MLP neurons of a small language model. Each row is named by its layer, matrix (up: input weights) and neuron, and shows model dimensions 112-207. Each number is 200 + 20 x the weight over its row's rms, rounded and kept within 0 to 999.
After each neuron's rows, "fires on" lists the tokens most often at its 100 highest values on Wikipedia text that the model never trained on.

L10.up719,167,210,214,245,191,194,210,213,177,178,169,218,178,232,160,193,196,199,181,228,198,206,216,205,192,170,181,186,225,191,175,242,202,172,215,196,193,229,198,194,177,226,208,202,187,216,207,190,164,180,209,189,199,228,182,198,185,213,211,229,210,219,218,194,224,202,218,181,208,198,203,199,195,194,156,208,215,211,214,184,214,169,202,195,187,250,194,222,181,194,229,201,185,213,197,206
fires on: "il", "r", "on", "R", "A", "ol"

L9.up622,194,198,200,200,199,169,186,200,176,181,229,168,195,206,202,217,169,232,187,203,166,180,202,203,189,192,205,191,221,211,175,223,205,167,192,212,211,189,207,199,199,208,205,175,212,209,210,186,209,182,211,203,204,215,237,192,195,169,192,176,180,181,204,194,195,207,199,232,199,216,215,191,218,209,188,179,185,197,212,191,180,205,206,163,213,189,207,198,193,214,214,209,198,188,175,192
fires on: "l", "8", "f", "el", "k", "4"

L11.up442,171,195,205,198,214,205,174,202,208,217,214,192,213,197,195,245,206,202,190,195,206,162,222,154,222,196,201,222,238,179,204,194,213,198,197,262,243,203,202,205,213,205,196,186,211,196,187,185,217,158,200,201,175,232,198,228,195,184,202,207,208,209,221,207,202,223,203,208,184,176,187,194,179,177,198,208,156,196,222,210,203,222,208,214,206,184,216,165,195,173,224,226,194,219,175,206
fires on: "ed ", "f", "m", "d", "i"

L12.up879,196,196,200,211,189,196,177,192,199,235,226,185,212,193,195,221,187,209,212,187,192,233,194,210,211,196,199,187,191,244,210,203,204,209,179,212,217,180,140,212,200,223,212,184,170,176,215,165,232,190,198,199,212,217,216,206,200,217,192,166,197,201,202,216,224,198,210,198,214,209,187,256,179,204,209,262,212,201,191,177,232,212,192,196,199,205,231,156,188,170,189,202,225,198,195,198
fires on: "R", "ro", "T", "wh", "r"

L11.up485,198,200,200,196,218,169,190,229,197,193,149,191,204,224,216,173,216,188,199,177,191,207,226,205,167,223,197,178,176,200,195,189,203,213,218,239,242,173,181,187,225,178,240,221,179,183,190,180,210,172,183,206,196,184,211,251,230,184,209,196,183,184,193,178,197,203,229,188,226,193,227,191,213,216,211,210,146,220,187,210,174,209,188,198,196,208,170,173,165,213,209,224,174,185,205,216
fires on: "S", "s", "m", "h", "-", "sh"

L2.up511,160,168,212,197,188,230,187,188,217,187,186,191,186,188,160,206,175,178,195,162,207,230,188,205,205,154,193,202,180,217,181,188,237,168,218,190,206,213,208,185,229,233,226,195,178,183,216,204,242,193,218,192,197,175,214,193,229,225,203,178,214,214,198,189,212,148,143,213,165,253,203,248,227,222,160,213,222,201,193,202,202,215,214,222,179,182,223,214,200,187,194,183,214,196,191,183
fires on: "\n", "| ", "- "

L10.up851,194,213,226,215,209,218,215,211,162,181,188,210,156,234,219,229,229,204,187,234,189,221,210,208,192,181,158,188,181,210,232,208,219,193,199,168,199,177,193,213,215,199,213,236,215,225,190,209,235,193,169,194,182,222,204,203,185,205,226,207,202,215,222,197,196,215,208,213,204,247,202,195,213,220,184,203,206,183,178,158,185,217,178,198,181,234,204,173,207,201,223,186,166,219,176,214
fires on: "re", "F", "est", "ad", "f"

L9.up332,172,194,225,209,211,225,199,191,207,229,172,180,177,180,183,212,185,179,208,205,210,202,212,231,208,175,218,260,197,209,205,211,212,197,207,221,212,170,226,205,197,255,238,212,214,176,159,220,197,198,235,188,216,199,214,192,183,189,195,206,165,167,191,172,215,201,212,212,214,185,193,181,205,191,170,179,185,191,189,194,195,182,211,209,202,198,200,206,208,182,178,201,186,199,197,190
fires on: "p", "por", "ain", "ec", "ul"

L10.up675,171,185,228,202,210,195,215,194,190,247,181,204,189,175,201,225,219,157,192,216,218,229,224,206,215,177,194,238,181,188,155,192,204,210,208,197,195,166,197,179,204,200,250,189,162,187,155,189,184,192,213,208,157,178,216,202,177,186,204,211,206,214,228,177,230,188,223,215,198,197,203,175,221,174,167,218,207,175,193,204,199,170,229,204,195,197,185,180,217,151,172,175,203,211,191,230
fires on: "on", "g", "re", "le"

L10.up817,176,193,216,196,185,195,195,214,189,235,201,190,179,221,190,214,208,219,203,208,168,218,209,185,196,196,202,223,217,190,201,167,171,196,211,193,191,181,194,214,212,212,215,187,177,181,184,203,208,215,216,191,190,210,253,222,192,214,193,200,182,203,252,191,222,199,210,226,180,202,229,198,189,178,187,224,196,185,201,188,221,189,191,194,170,168,243,196,192,172,175,198,186,186,184,191
fires on: "e", "re", "rec", "le", "por", "il"

L5.up122,233,194,199,204,198,203,201,144,201,212,203,184,194,201,200,192,180,183,168,189,242,197,215,189,183,206,190,194,211,229,170,237,218,215,193,206,192,179,165,218,201,194,202,205,196,223,242,174,211,209,216,222,233,199,205,187,208,236,223,216,199,221,208,189,227,216,197,219,231,207,183,181,210,220,178,170,237,201,194,160,193,214,189,208,156,210,140,202,230,211,171,178,183,175,196,222
fires on: "it", "er ", "–", "of "

L12.up642,197,207,244,163,227,157,202,187,202,231,218,222,191,180,192,220,192,179,224,177,192,204,205,189,191,169,184,213,208,197,205,209,200,206,180,188,188,156,212,201,209,215,188,179,221,189,208,215,223,213,168,196,162,210,197,220,181,186,188,204,200,212,198,189,179,175,196,208,205,176,212,205,224,198,172,215,186,172,214,168,192,227,164,241,193,198,215,198,219,193,208,197,186,216,223,185
fires on: "ot", "er", "il", "e", "u", "b"

L5.up151,191,185,206,155,161,179,191,195,176,222,194,199,198,223,157,219,195,182,207,229,177,186,207,207,195,169,204,192,191,215,202,213,203,208,178,231,201,174,194,210,214,239,210,197,213,177,189,180,193,187,170,195,190,189,199,230,221,225,218,226,151,209,211,171,180,193,216,212,205,187,228,213,214,202,186,243,185,194,198,160,182,200,194,195,164,177,209,198,199,203,185,193,155,220,214,199
fires on: "e ", "t ", "all ", "e", "ot"

L2.up239,182,195,186,207,206,196,192,132,202,239,182,198,229,176,219,176,207,224,165,200,177,215,236,189,178,219,223,210,180,174,184,212,198,209,237,207,181,182,212,194,186,224,183,249,207,166,200,201,219,183,209,191,189,200,208,204,203,162,185,204,217,212,224,199,213,178,210,194,245,193,237,209,210,195,186,220,206,201,175,170,203,201,207,189,184,221,235,189,214,222,182,172,220,186,199,254
fires on: "f", "ul", "201", "202", "F", "it"

L10.up893,214,212,228,221,209,184,179,215,194,213,185,206,202,206,203,209,199,186,197,176,186,195,194,174,149,169,174,213,188,190,156,195,234,198,201,179,190,155,184,220,199,269,183,197,179,223,186,208,224,217,194,221,226,210,191,221,230,163,198,183,198,131,202,157,204,198,189,203,217,207,198,240,237,183,168,181,205,171,203,196,208,199,234,187,205,214,167,201,158,199,202,216,236,203,223,217
fires on: "n", "str", "on", "i", "t"

L5.up394,192,178,204,200,199,156,157,172,214,208,200,216,210,197,198,242,212,187,215,196,195,185,229,177,198,175,198,215,224,177,177,244,238,189,231,192,214,171,189,225,221,180,206,175,195,160,213,198,198,187,196,183,200,199,227,217,202,156,235,199,209,185,219,206,219,183,192,205,181,207,216,185,209,182,218,169,175,213,173,207,186,219,223,218,205,204,219,185,144,178,230,218,196,216,182,169
fires on: "d", "h", "l", "an", "n ", "l "

L5.up1005,229,213,202,215,190,206,196,222,207,234,184,204,183,197,171,236,224,164,239,189,175,206,215,183,197,179,201,189,168,182,209,135,179,202,182,215,208,154,173,172,214,222,222,211,208,168,172,204,240,193,179,201,210,191,238,241,207,165,216,199,229,211,208,221,213,201,216,222,188,212,217,234,206,215,198,233,208,187,191,203,153,222,197,185,171,185,180,195,183,142,154,207,207,190,214,177
fires on: "av", "as ", "e", "re", "e "

L5.up781,193,198,209,207,251,175,198,212,222,192,181,210,206,167,221,242,152,199,221,187,173,209,191,189,217,195,161,232,205,195,169,218,231,229,182,180,211,182,200,219,212,216,212,160,176,207,214,175,210,143,182,209,212,201,192,230,202,206,183,215,206,182,213,223,204,218,224,216,209,180,187,197,190,210,186,178,226,203,202,185,256,186,200,203,201,213,194,175,196,181,205,216,199,209,165,210
fires on: "h", "th", "ed ", "er", "i", "en"

L10.up758,189,177,216,238,209,203,205,223,204,183,218,215,175,198,227,184,187,204,182,208,196,216,225,203,196,198,172,216,235,218,216,205,186,197,179,218,195,211,202,199,210,218,190,226,212,223,221,208,213,194,194,208,214,222,202,211,208,219,186,215,193,214,207,190,189,212,167,223,204,218,189,195,203,201,194,172,181,207,156,195,208,237,204,183,210,196,189,164,189,201,248,181,171,229,218,215
fires on: "ex", "oun", "f"

L5.up629,191,152,189,182,178,204,200,199,187,196,202,185,212,202,172,206,205,178,223,180,207,212,199,189,193,219,199,216,196,188,194,195,196,228,218,196,199,222,174,202,187,205,216,232,186,206,224,188,216,148,183,207,207,197,226,191,192,187,206,240,188,181,231,170,220,214,183,216,209,201,215,181,212,189,150,203,183,192,200,207,194,201,215,192,159,228,220,161,216,169,186,200,220,191,163,206
fires on: "im", "re", "p", "s", "am"

L2.up858,224,230,228,213,189,214,157,215,206,224,215,155,172,201,217,227,197,188,226,200,159,184,205,213,193,168,195,214,205,220,207,222,211,203,230,192,198,192,174,201,200,204,196,169,236,174,192,216,187,208,180,191,198,163,199,214,169,161,202,221,173,159,188,229,234,194,229,199,197,214,205,197,180,185,196,227,164,207,207,191,186,214,206,202,192,219,227,173,194,191,205,212,206,184,198,190
fires on: "(", "0", "{", "5", ";"

L2.up495,196,212,262,173,203,192,153,193,207,167,192,178,229,160,183,211,175,176,225,181,166,204,193,204,206,204,203,227,175,162,193,247,225,178,205,209,191,186,220,191,217,249,196,214,199,172,209,183,222,184,155,218,213,193,182,221,185,185,179,199,196,184,212,182,209,204,237,219,194,125,182,234,189,166,216,185,192,185,195,183,165,205,192,201,193,183,223,206,193,181,192,178,212,213,209,190
fires on: "%", "an ", "9", "ip", "our", "; "

L9.up722,221,205,192,194,244,231,196,187,209,213,177,240,177,183,158,205,176,186,224,207,161,212,209,175,177,200,202,235,202,187,218,197,187,189,199,183,191,193,189,169,238,238,213,189,183,237,167,198,205,187,157,208,179,206,214,180,206,212,206,205,201,195,207,196,178,245,223,204,216,213,201,226,217,170,199,249,176,191,166,199,167,219,201,195,203,214,195,216,206,197,210,183,204,172,199,169
fires on: "A", "k", ": ", "ug", "B", "re"

L5.up512,199,185,196,242,238,237,181,197,195,226,206,202,209,191,230,187,226,231,187,189,201,202,182,151,201,181,192,210,141,173,188,174,211,185,187,183,223,207,191,187,201,192,213,168,188,205,226,187,209,205,203,177,186,229,220,205,193,201,189,251,189,228,194,173,196,220,217,217,188,210,211,208,201,160,160,192,214,205,197,239,185,176,200,198,218,195,201,222,187,161,199,197,235,185,217,218
fires on: "l", ". ", "s ", "us", "is", "er"

L10.up704,216,202,209,202,212,217,178,193,211,203,220,204,216,219,172,210,197,202,222,171,178,230,214,191,224,194,177,216,226,229,198,187,210,168,176,180,227,201,161,193,222,195,228,195,184,187,188,209,217,154,218,181,230,204,190,208,200,199,177,226,226,179,188,197,215,177,185,218,209,228,179,246,174,171,206,215,204,216,205,200,192,220,185,165,175,208,236,167,173,188,196,179,203,151,189,168
fires on: "a", "o", "R", "r", "in", "b"

L5.up657,193,152,216,197,201,198,215,184,191,218,167,181,179,206,180,217,167,189,212,177,211,190,220,181,207,191,227,198,201,190,186,217,181,198,175,203,195,227,199,165,161,204,181,226,192,182,209,176,205,152,197,238,216,200,186,224,190,198,229,240,168,208,207,181,201,248,202,197,198,176,207,206,231,178,184,219,214,202,209,166,204,184,225,200,193,175,197,189,202,199,190,184,262,193,174,193
fires on: "p", "ub", "s", "a", "as"

L9.up512,206,240,235,179,195,185,218,199,214,195,203,228,209,187,183,218,222,187,165,212,196,184,192,189,219,178,178,183,188,233,175,217,251,213,187,174,207,146,205,190,202,198,188,189,213,188,234,235,214,187,174,212,187,201,223,214,182,205,227,193,185,186,204,202,171,196,197,210,202,204,226,221,212,173,203,228,184,195,225,160,191,229,186,199,199,215,213,228,199,216,178,203,219,222,188,178
fires on: "er", "un", "qu", "u", "m"

L9.up659,132,172,220,220,175,200,174,183,197,211,200,191,214,213,187,218,190,177,170,212,215,212,207,214,200,183,203,236,196,197,181,206,219,201,206,206,216,180,203,165,184,224,240,208,178,188,201,182,222,163,216,233,196,222,215,216,204,169,203,233,174,202,248,193,186,207,192,221,199,198,208,208,179,183,167,158,220,208,180,162,192,187,221,218,188,210,221,204,175,193,183,213,212,210,171,188
fires on: "l", "en", "ou", "p", "por"

L2.up241,186,168,202,197,154,230,201,188,220,179,189,225,199,155,190,201,204,180,203,176,217,172,231,193,183,193,211,222,222,218,194,160,214,204,201,230,244,209,191,174,183,221,196,189,200,185,205,174,216,212,234,171,211,191,226,196,199,231,201,191,245,236,219,192,191,166,172,211,212,217,230,234,244,233,185,243,217,194,157,179,181,185,248,181,179,176,232,218,192,186,175,188,226,211,181,197
fires on: "\n", "H", "wh"

L9.up507,192,186,188,188,200,163,204,196,222,209,198,239,182,207,219,176,230,226,153,207,165,195,218,186,192,233,175,209,214,183,217,186,203,182,229,221,188,213,201,217,222,220,236,184,185,235,194,190,194,199,146,201,178,224,193,202,223,200,203,219,196,204,220,183,192,202,203,237,246,210,162,187,228,219,185,175,192,174,173,202,226,242,182,201,208,198,193,183,183,205,225,190,213,189,191,209
fires on: "ar", "g", "ent", "f", "a", "l"

L11.up379,179,188,192,194,195,209,193,194,200,221,200,184,168,189,197,213,197,190,215,163,210,202,210,179,174,186,188,191,199,172,168,201,196,194,244,191,210,194,212,209,243,247,217,187,196,155,226,187,186,172,182,182,206,205,240,184,192,210,184,160,202,166,184,197,217,202,205,199,193,199,158,223,173,198,221,191,224,182,164,164,214,212,224,186,223,253,226,190,159,229,223,197,205,203,176,178
fires on: "G", "ec", "A", "ic", "h", "ri"

L11.up289,207,193,215,205,193,232,191,185,186,203,183,212,179,209,193,193,175,196,180,208,233,174,219,212,206,173,165,213,234,169,167,208,227,250,213,201,201,173,184,184,212,251,188,226,200,194,222,178,222,175,168,183,231,187,183,231,180,185,200,181,201,185,202,190,204,197,174,160,196,183,175,214,157,187,181,185,206,162,218,199,190,195,244,187,213,204,201,200,183,208,225,202,221,207,163,202
fires on: "=", "in", "h", "ic", "on"

L10.up604,231,204,249,222,203,225,191,229,177,215,195,192,186,206,176,230,191,167,203,183,195,209,217,229,181,199,152,190,225,189,193,196,189,155,235,213,230,196,158,197,192,197,180,213,173,207,200,165,233,185,204,215,235,220,207,197,174,173,216,176,195,230,202,192,177,211,173,203,220,234,207,197,165,212,214,247,211,213,168,176,217,221,173,194,213,215,220,174,173,210,197,193,208,230,207,208
fires on: "w", "i", "rec", "er", "v", "ac"

L2.up744,189,175,189,215,170,159,198,132,177,208,182,172,197,183,194,195,200,197,163,178,174,185,212,224,195,214,229,212,201,207,192,204,214,199,207,216,198,208,181,183,171,259,190,193,228,194,215,150,230,186,202,202,224,180,223,218,210,194,197,187,195,222,210,158,206,201,197,216,231,195,197,209,209,172,225,216,222,181,189,169,204,207,191,204,206,211,208,197,185,204,185,190,237,212,203,204
fires on: "201", "202", "200", "199"

L9.up570,211,188,208,231,225,209,229,173,194,254,175,219,167,204,205,177,201,200,192,200,201,223,204,188,204,208,194,183,193,190,196,208,233,198,205,209,189,190,178,185,242,194,193,177,164,216,192,213,236,231,197,240,181,183,200,198,193,180,227,222,192,213,181,206,215,210,192,208,199,231,214,208,202,205,187,223,168,179,150,211,196,242,193,218,212,211,200,212,208,185,225,185,180,154,196,181
fires on: "k", "K", "d ", ": ", "on"

L12.up166,174,149,212,220,190,173,177,187,190,176,188,210,172,196,217,239,197,186,204,194,247,200,212,151,203,213,181,195,192,153,204,213,224,171,217,176,186,220,211,183,202,216,195,218,221,172,223,174,225,185,201,201,178,214,207,199,213,206,209,190,192,197,191,201,175,218,202,195,219,203,210,211,195,183,192,185,189,180,208,185,150,211,188,187,204,212,181,192,219,231,207,199,187,197,198,162
fires on: "ec", "ou", "le", "ri", "l"

L11.up796,212,216,209,207,205,182,217,198,212,201,193,191,177,198,213,214,231,196,200,212,174,199,189,219,219,193,173,202,186,197,186,196,210,206,186,214,192,213,226,180,274,227,221,214,187,205,216,209,187,234,215,181,181,207,222,229,166,167,209,212,212,232,211,197,188,223,239,215,234,199,192,230,193,198,184,179,180,212,163,174,213,228,198,182,204,207,204,201,178,195,213,199,240,225,207,172
fires on: "con", "n", "di", "l", "is", "on"

L6.up86,172,209,223,201,201,221,194,191,200,210,204,181,187,183,213,258,155,180,194,171,180,195,226,207,192,203,210,254,197,191,215,166,184,216,222,202,202,219,187,183,179,196,197,198,188,162,191,219,215,175,200,240,200,174,197,233,200,235,197,213,165,139,186,211,192,187,200,222,225,213,186,216,208,203,178,202,173,181,175,225,199,228,193,219,194,216,260,204,180,205,186,187,220,167,185,184
fires on: "ame ", "em", "im", "di", "ed ", "m"

L12.up76,216,198,198,222,205,171,173,178,205,213,204,199,214,194,213,197,198,200,214,199,180,205,188,200,177,205,171,187,175,143,199,205,197,205,234,210,239,155,203,188,204,219,227,196,185,202,192,166,217,201,182,185,172,212,205,200,201,186,188,206,155,163,191,202,219,223,202,206,166,193,231,216,193,181,230,181,209,164,210,209,198,202,224,173,195,220,254,205,165,189,211,213,214,206,170,219
fires on: "e", "si", "ear", "a", "ag", "un"

L9.up824,204,198,231,209,211,207,165,214,199,216,197,198,200,215,176,212,206,180,193,204,202,214,175,208,203,150,169,191,200,179,158,217,178,191,242,224,175,183,215,215,223,259,244,200,215,197,173,173,196,161,224,191,213,193,203,191,165,201,201,218,179,197,210,192,203,215,232,223,224,172,188,202,183,183,169,198,169,197,205,186,173,174,189,218,209,205,216,211,183,175,184,189,215,191,240,167
fires on: "ain", "i", "n", "p", "an"

L9.up207,199,170,210,206,224,197,191,189,187,172,190,197,211,201,209,200,186,168,208,171,193,188,204,215,172,157,176,199,237,182,203,189,227,196,183,178,224,155,170,226,202,234,208,180,210,152,180,218,233,199,175,227,234,229,218,211,214,194,187,187,193,164,190,172,201,187,183,228,191,216,198,255,229,192,208,209,201,188,202,175,218,209,196,164,200,202,222,158,211,172,204,234,217,215,191,180
fires on: "i", "on", "n", "ar", "e"

L9.up136,166,185,202,190,186,191,193,219,206,192,202,223,172,185,208,179,195,197,174,208,202,175,228,174,216,221,170,201,192,184,187,196,208,219,235,200,210,177,203,163,226,210,188,225,200,184,192,189,261,214,189,187,173,226,217,223,205,179,212,188,196,197,195,149,209,190,199,184,197,181,222,172,231,194,176,168,184,190,163,158,183,199,177,162,236,220,229,183,209,212,210,204,203,197,178,176
fires on: "b", "man", "le", "l", "ti", "ec"

L2.up1015,178,235,210,206,199,215,139,196,216,233,210,183,174,217,189,240,213,222,210,201,160,215,170,205,208,196,157,169,187,205,187,228,161,196,173,192,200,170,183,190,198,227,192,196,195,203,218,183,185,195,197,196,211,199,214,196,208,206,209,212,164,188,227,199,233,208,209,206,182,225,206,199,193,172,169,192,202,195,214,208,179,222,213,210,201,191,196,174,210,209,177,203,195,187,210,232
fires on: "0", "%", "1", "; ", ".", "5"

L7.up179,199,184,199,193,188,161,190,165,217,210,193,217,237,204,188,201,179,201,176,198,197,236,189,174,189,198,177,190,185,196,207,215,209,239,189,195,200,197,183,212,210,233,174,196,173,219,227,165,203,204,191,190,227,209,194,214,231,175,191,185,245,209,190,189,151,238,199,230,196,220,194,220,206,192,218,203,232,197,180,176,181,211,202,197,201,234,218,211,209,184,199,210,211,181,203,221
fires on: "gr", "il", "h", "l", "ud", "c"

L7.up364,172,196,190,192,180,179,196,210,181,183,163,180,193,188,203,211,217,215,196,182,182,191,193,184,196,177,180,195,193,212,183,227,214,201,218,212,269,190,170,208,196,202,248,240,176,198,257,212,186,165,185,196,185,209,199,241,208,194,196,214,160,207,209,203,186,204,218,215,193,184,232,199,200,213,190,210,169,219,175,196,188,208,229,191,193,207,216,206,182,188,188,210,190,190,184,241
fires on: "di", "m", "v", "im", "d", "s"

L10.up330,187,205,202,214,195,216,190,186,175,191,223,236,186,187,175,223,185,199,185,182,197,198,212,194,197,178,189,205,210,171,143,230,195,196,228,171,208,167,221,212,197,195,216,197,174,184,219,198,194,202,208,204,195,184,171,188,193,179,223,199,196,207,236,177,185,209,187,189,231,192,182,213,216,192,193,178,242,207,200,207,220,203,208,181,181,206,173,214,170,190,250,178,196,191,203,177
fires on: "h", "ol", "ew", "il"

L11.up956,189,193,217,225,243,189,208,165,206,208,178,192,197,206,238,199,190,177,197,222,206,160,198,185,185,185,212,224,222,189,172,208,208,193,192,171,190,179,188,157,211,211,172,163,209,216,197,217,184,186,179,186,180,196,222,210,221,178,192,162,219,226,240,194,206,171,174,210,181,219,209,205,191,204,175,184,191,181,190,202,195,236,237,203,191,243,188,218,197,206,194,232,172,210,190,178
fires on: "g", "e", "on", "t", "f", "l"

L10.up561,212,194,200,205,242,153,224,170,203,214,146,172,192,181,216,246,180,168,231,195,178,185,197,238,199,187,195,216,197,170,178,213,236,213,168,208,209,193,175,206,235,209,190,199,195,188,188,196,202,208,162,202,175,181,205,200,201,197,213,175,172,220,188,224,244,212,228,227,222,202,212,177,182,211,205,191,174,189,189,208,230,233,204,191,201,216,194,192,223,181,194,227,202,235,170,245
fires on: "er", "g", "on", "k", "th", "e"

L11.up941,178,186,229,211,189,179,199,207,211,180,210,219,196,207,188,206,219,168,185,195,204,207,199,191,194,186,171,197,224,201,178,215,174,185,222,210,191,211,200,200,212,244,176,208,203,178,191,215,231,198,221,223,196,182,211,208,207,176,224,176,205,221,230,153,183,213,183,206,229,229,183,223,192,207,209,169,183,191,209,187,181,218,196,193,206,191,180,193,178,184,228,201,197,204,186,207
fires on: "ol", "ar", "l", "t", "an", "f"

L5.up731,170,184,211,195,215,206,218,208,223,199,219,238,201,166,208,214,205,196,184,161,186,241,205,228,198,184,189,202,153,186,194,184,204,178,187,200,178,198,194,198,226,222,195,199,194,206,185,176,215,211,178,202,191,198,218,229,203,236,204,188,219,220,213,196,197,211,240,212,204,198,197,193,193,171,152,196,198,176,205,224,150,192,208,220,198,179,173,209,187,175,205,228,210,195,205,229
fires on: "s ", "cl", "ts ", "es ", "l"

L5.up691,232,214,210,190,226,195,220,198,208,231,207,205,215,245,184,174,192,191,187,186,201,221,198,174,191,213,161,228,205,209,200,172,188,203,193,193,200,209,185,196,234,219,211,187,200,235,216,160,226,196,190,220,196,207,205,193,235,210,216,196,201,223,196,190,194,242,159,216,217,185,176,204,213,239,200,212,228,183,192,182,159,225,181,203,165,206,193,224,190,197,211,176,197,181,214,222
fires on: "el", "es", "r", "ou", "il", "l"

L11.up596,196,181,212,175,198,212,215,200,195,199,182,157,158,197,196,210,207,147,195,198,221,209,218,234,162,192,197,225,183,236,218,150,187,197,211,242,206,197,177,171,205,216,203,197,174,213,200,188,206,182,213,212,195,195,171,188,230,194,223,192,165,203,201,206,202,206,205,178,246,208,151,195,207,202,192,193,231,195,174,207,210,199,195,182,206,244,185,222,184,178,181,202,209,230,225,161
fires on: "Ar", "\\", "al ", "p", "g", "ar"

L11.up477,178,183,195,207,205,200,209,191,201,211,190,167,190,177,195,190,187,195,204,219,154,192,239,207,193,168,208,221,233,224,193,217,201,180,199,214,232,186,218,184,198,216,178,176,221,199,205,196,196,179,204,182,200,202,212,210,181,186,220,198,195,228,252,208,203,196,182,226,217,215,197,188,186,187,196,167,170,184,175,212,173,214,224,181,193,205,201,176,182,167,226,240,218,236,173,159
fires on: "th", "l", "d", "f", "e "

L5.up672,215,209,193,200,208,234,194,209,206,192,206,220,222,204,201,168,214,248,206,205,186,193,190,187,198,233,203,223,191,184,169,181,220,186,221,189,200,207,165,215,177,190,193,184,211,221,216,220,202,206,183,180,204,186,197,174,177,201,205,218,212,158,184,150,176,199,218,212,218,216,208,202,250,191,171,179,177,196,180,187,185,217,184,195,179,204,190,221,197,202,185,180,219,163,157,226
fires on: "St", "st", "le", "wi", "up"

L12.up93,176,183,203,204,199,200,193,224,187,243,249,190,204,196,225,233,212,202,226,234,226,208,198,189,218,210,203,166,176,225,205,194,205,230,198,165,209,181,189,181,182,213,201,190,153,187,222,240,205,198,171,195,229,178,194,189,197,190,201,161,207,212,216,208,195,224,190,210,260,192,178,232,205,192,181,202,179,204,156,176,183,195,185,172,228,196,224,189,180,181,182,194,211,200,219,188
fires on: "ro", "v", "T", "V", "202"

L9.up223,199,183,188,225,204,220,191,193,200,189,182,233,181,192,221,207,198,197,223,193,213,186,203,172,195,194,155,207,196,177,210,204,201,216,212,221,200,195,168,233,229,224,206,201,222,203,207,184,247,210,215,155,208,191,181,205,211,178,166,232,179,200,179,175,209,223,189,217,186,175,202,213,194,190,208,187,177,190,208,183,214,232,217,180,191,176,229,206,164,183,235,175,196,245,216,190
fires on: "e", "i", "of", "f", "n", "el"

L11.up23,203,194,179,213,207,207,201,181,211,187,203,184,182,174,226,238,197,221,217,197,173,211,193,220,181,207,192,224,192,238,213,199,224,225,205,191,219,171,183,217,248,222,214,205,186,192,198,223,206,206,204,201,182,210,220,199,210,191,210,235,195,170,183,203,199,206,216,235,206,192,206,231,157,190,200,199,215,224,177,193,191,230,198,190,217,226,182,211,195,182,199,187,215,195,201,175
fires on: "s", "n", "con", "|", "ex"

L6.up372,222,173,216,220,198,178,177,202,190,232,191,210,207,177,200,242,176,169,223,163,203,211,230,213,163,223,174,183,203,202,186,187,189,175,205,190,206,193,191,175,209,227,171,191,195,171,211,185,208,192,206,184,211,210,181,254,207,175,230,207,216,183,210,198,190,234,187,204,214,197,186,223,209,168,204,223,168,186,202,205,186,219,188,199,192,192,209,147,158,206,167,174,206,181,193,181
fires on: "i", "a", "v", "(", "-"

L12.up122,196,181,181,184,198,170,186,187,220,229,198,218,205,194,205,220,225,217,206,199,227,183,197,201,177,200,233,194,198,165,128,231,216,194,203,221,175,177,192,191,218,214,208,221,179,191,181,159,203,221,211,176,177,192,208,199,212,182,206,226,194,179,198,197,203,248,198,249,193,159,190,226,198,228,202,223,222,193,196,200,183,219,221,198,179,225,240,200,185,164,219,213,178,186,169,206
fires on: "s", "a", "e", "en", "it", "on"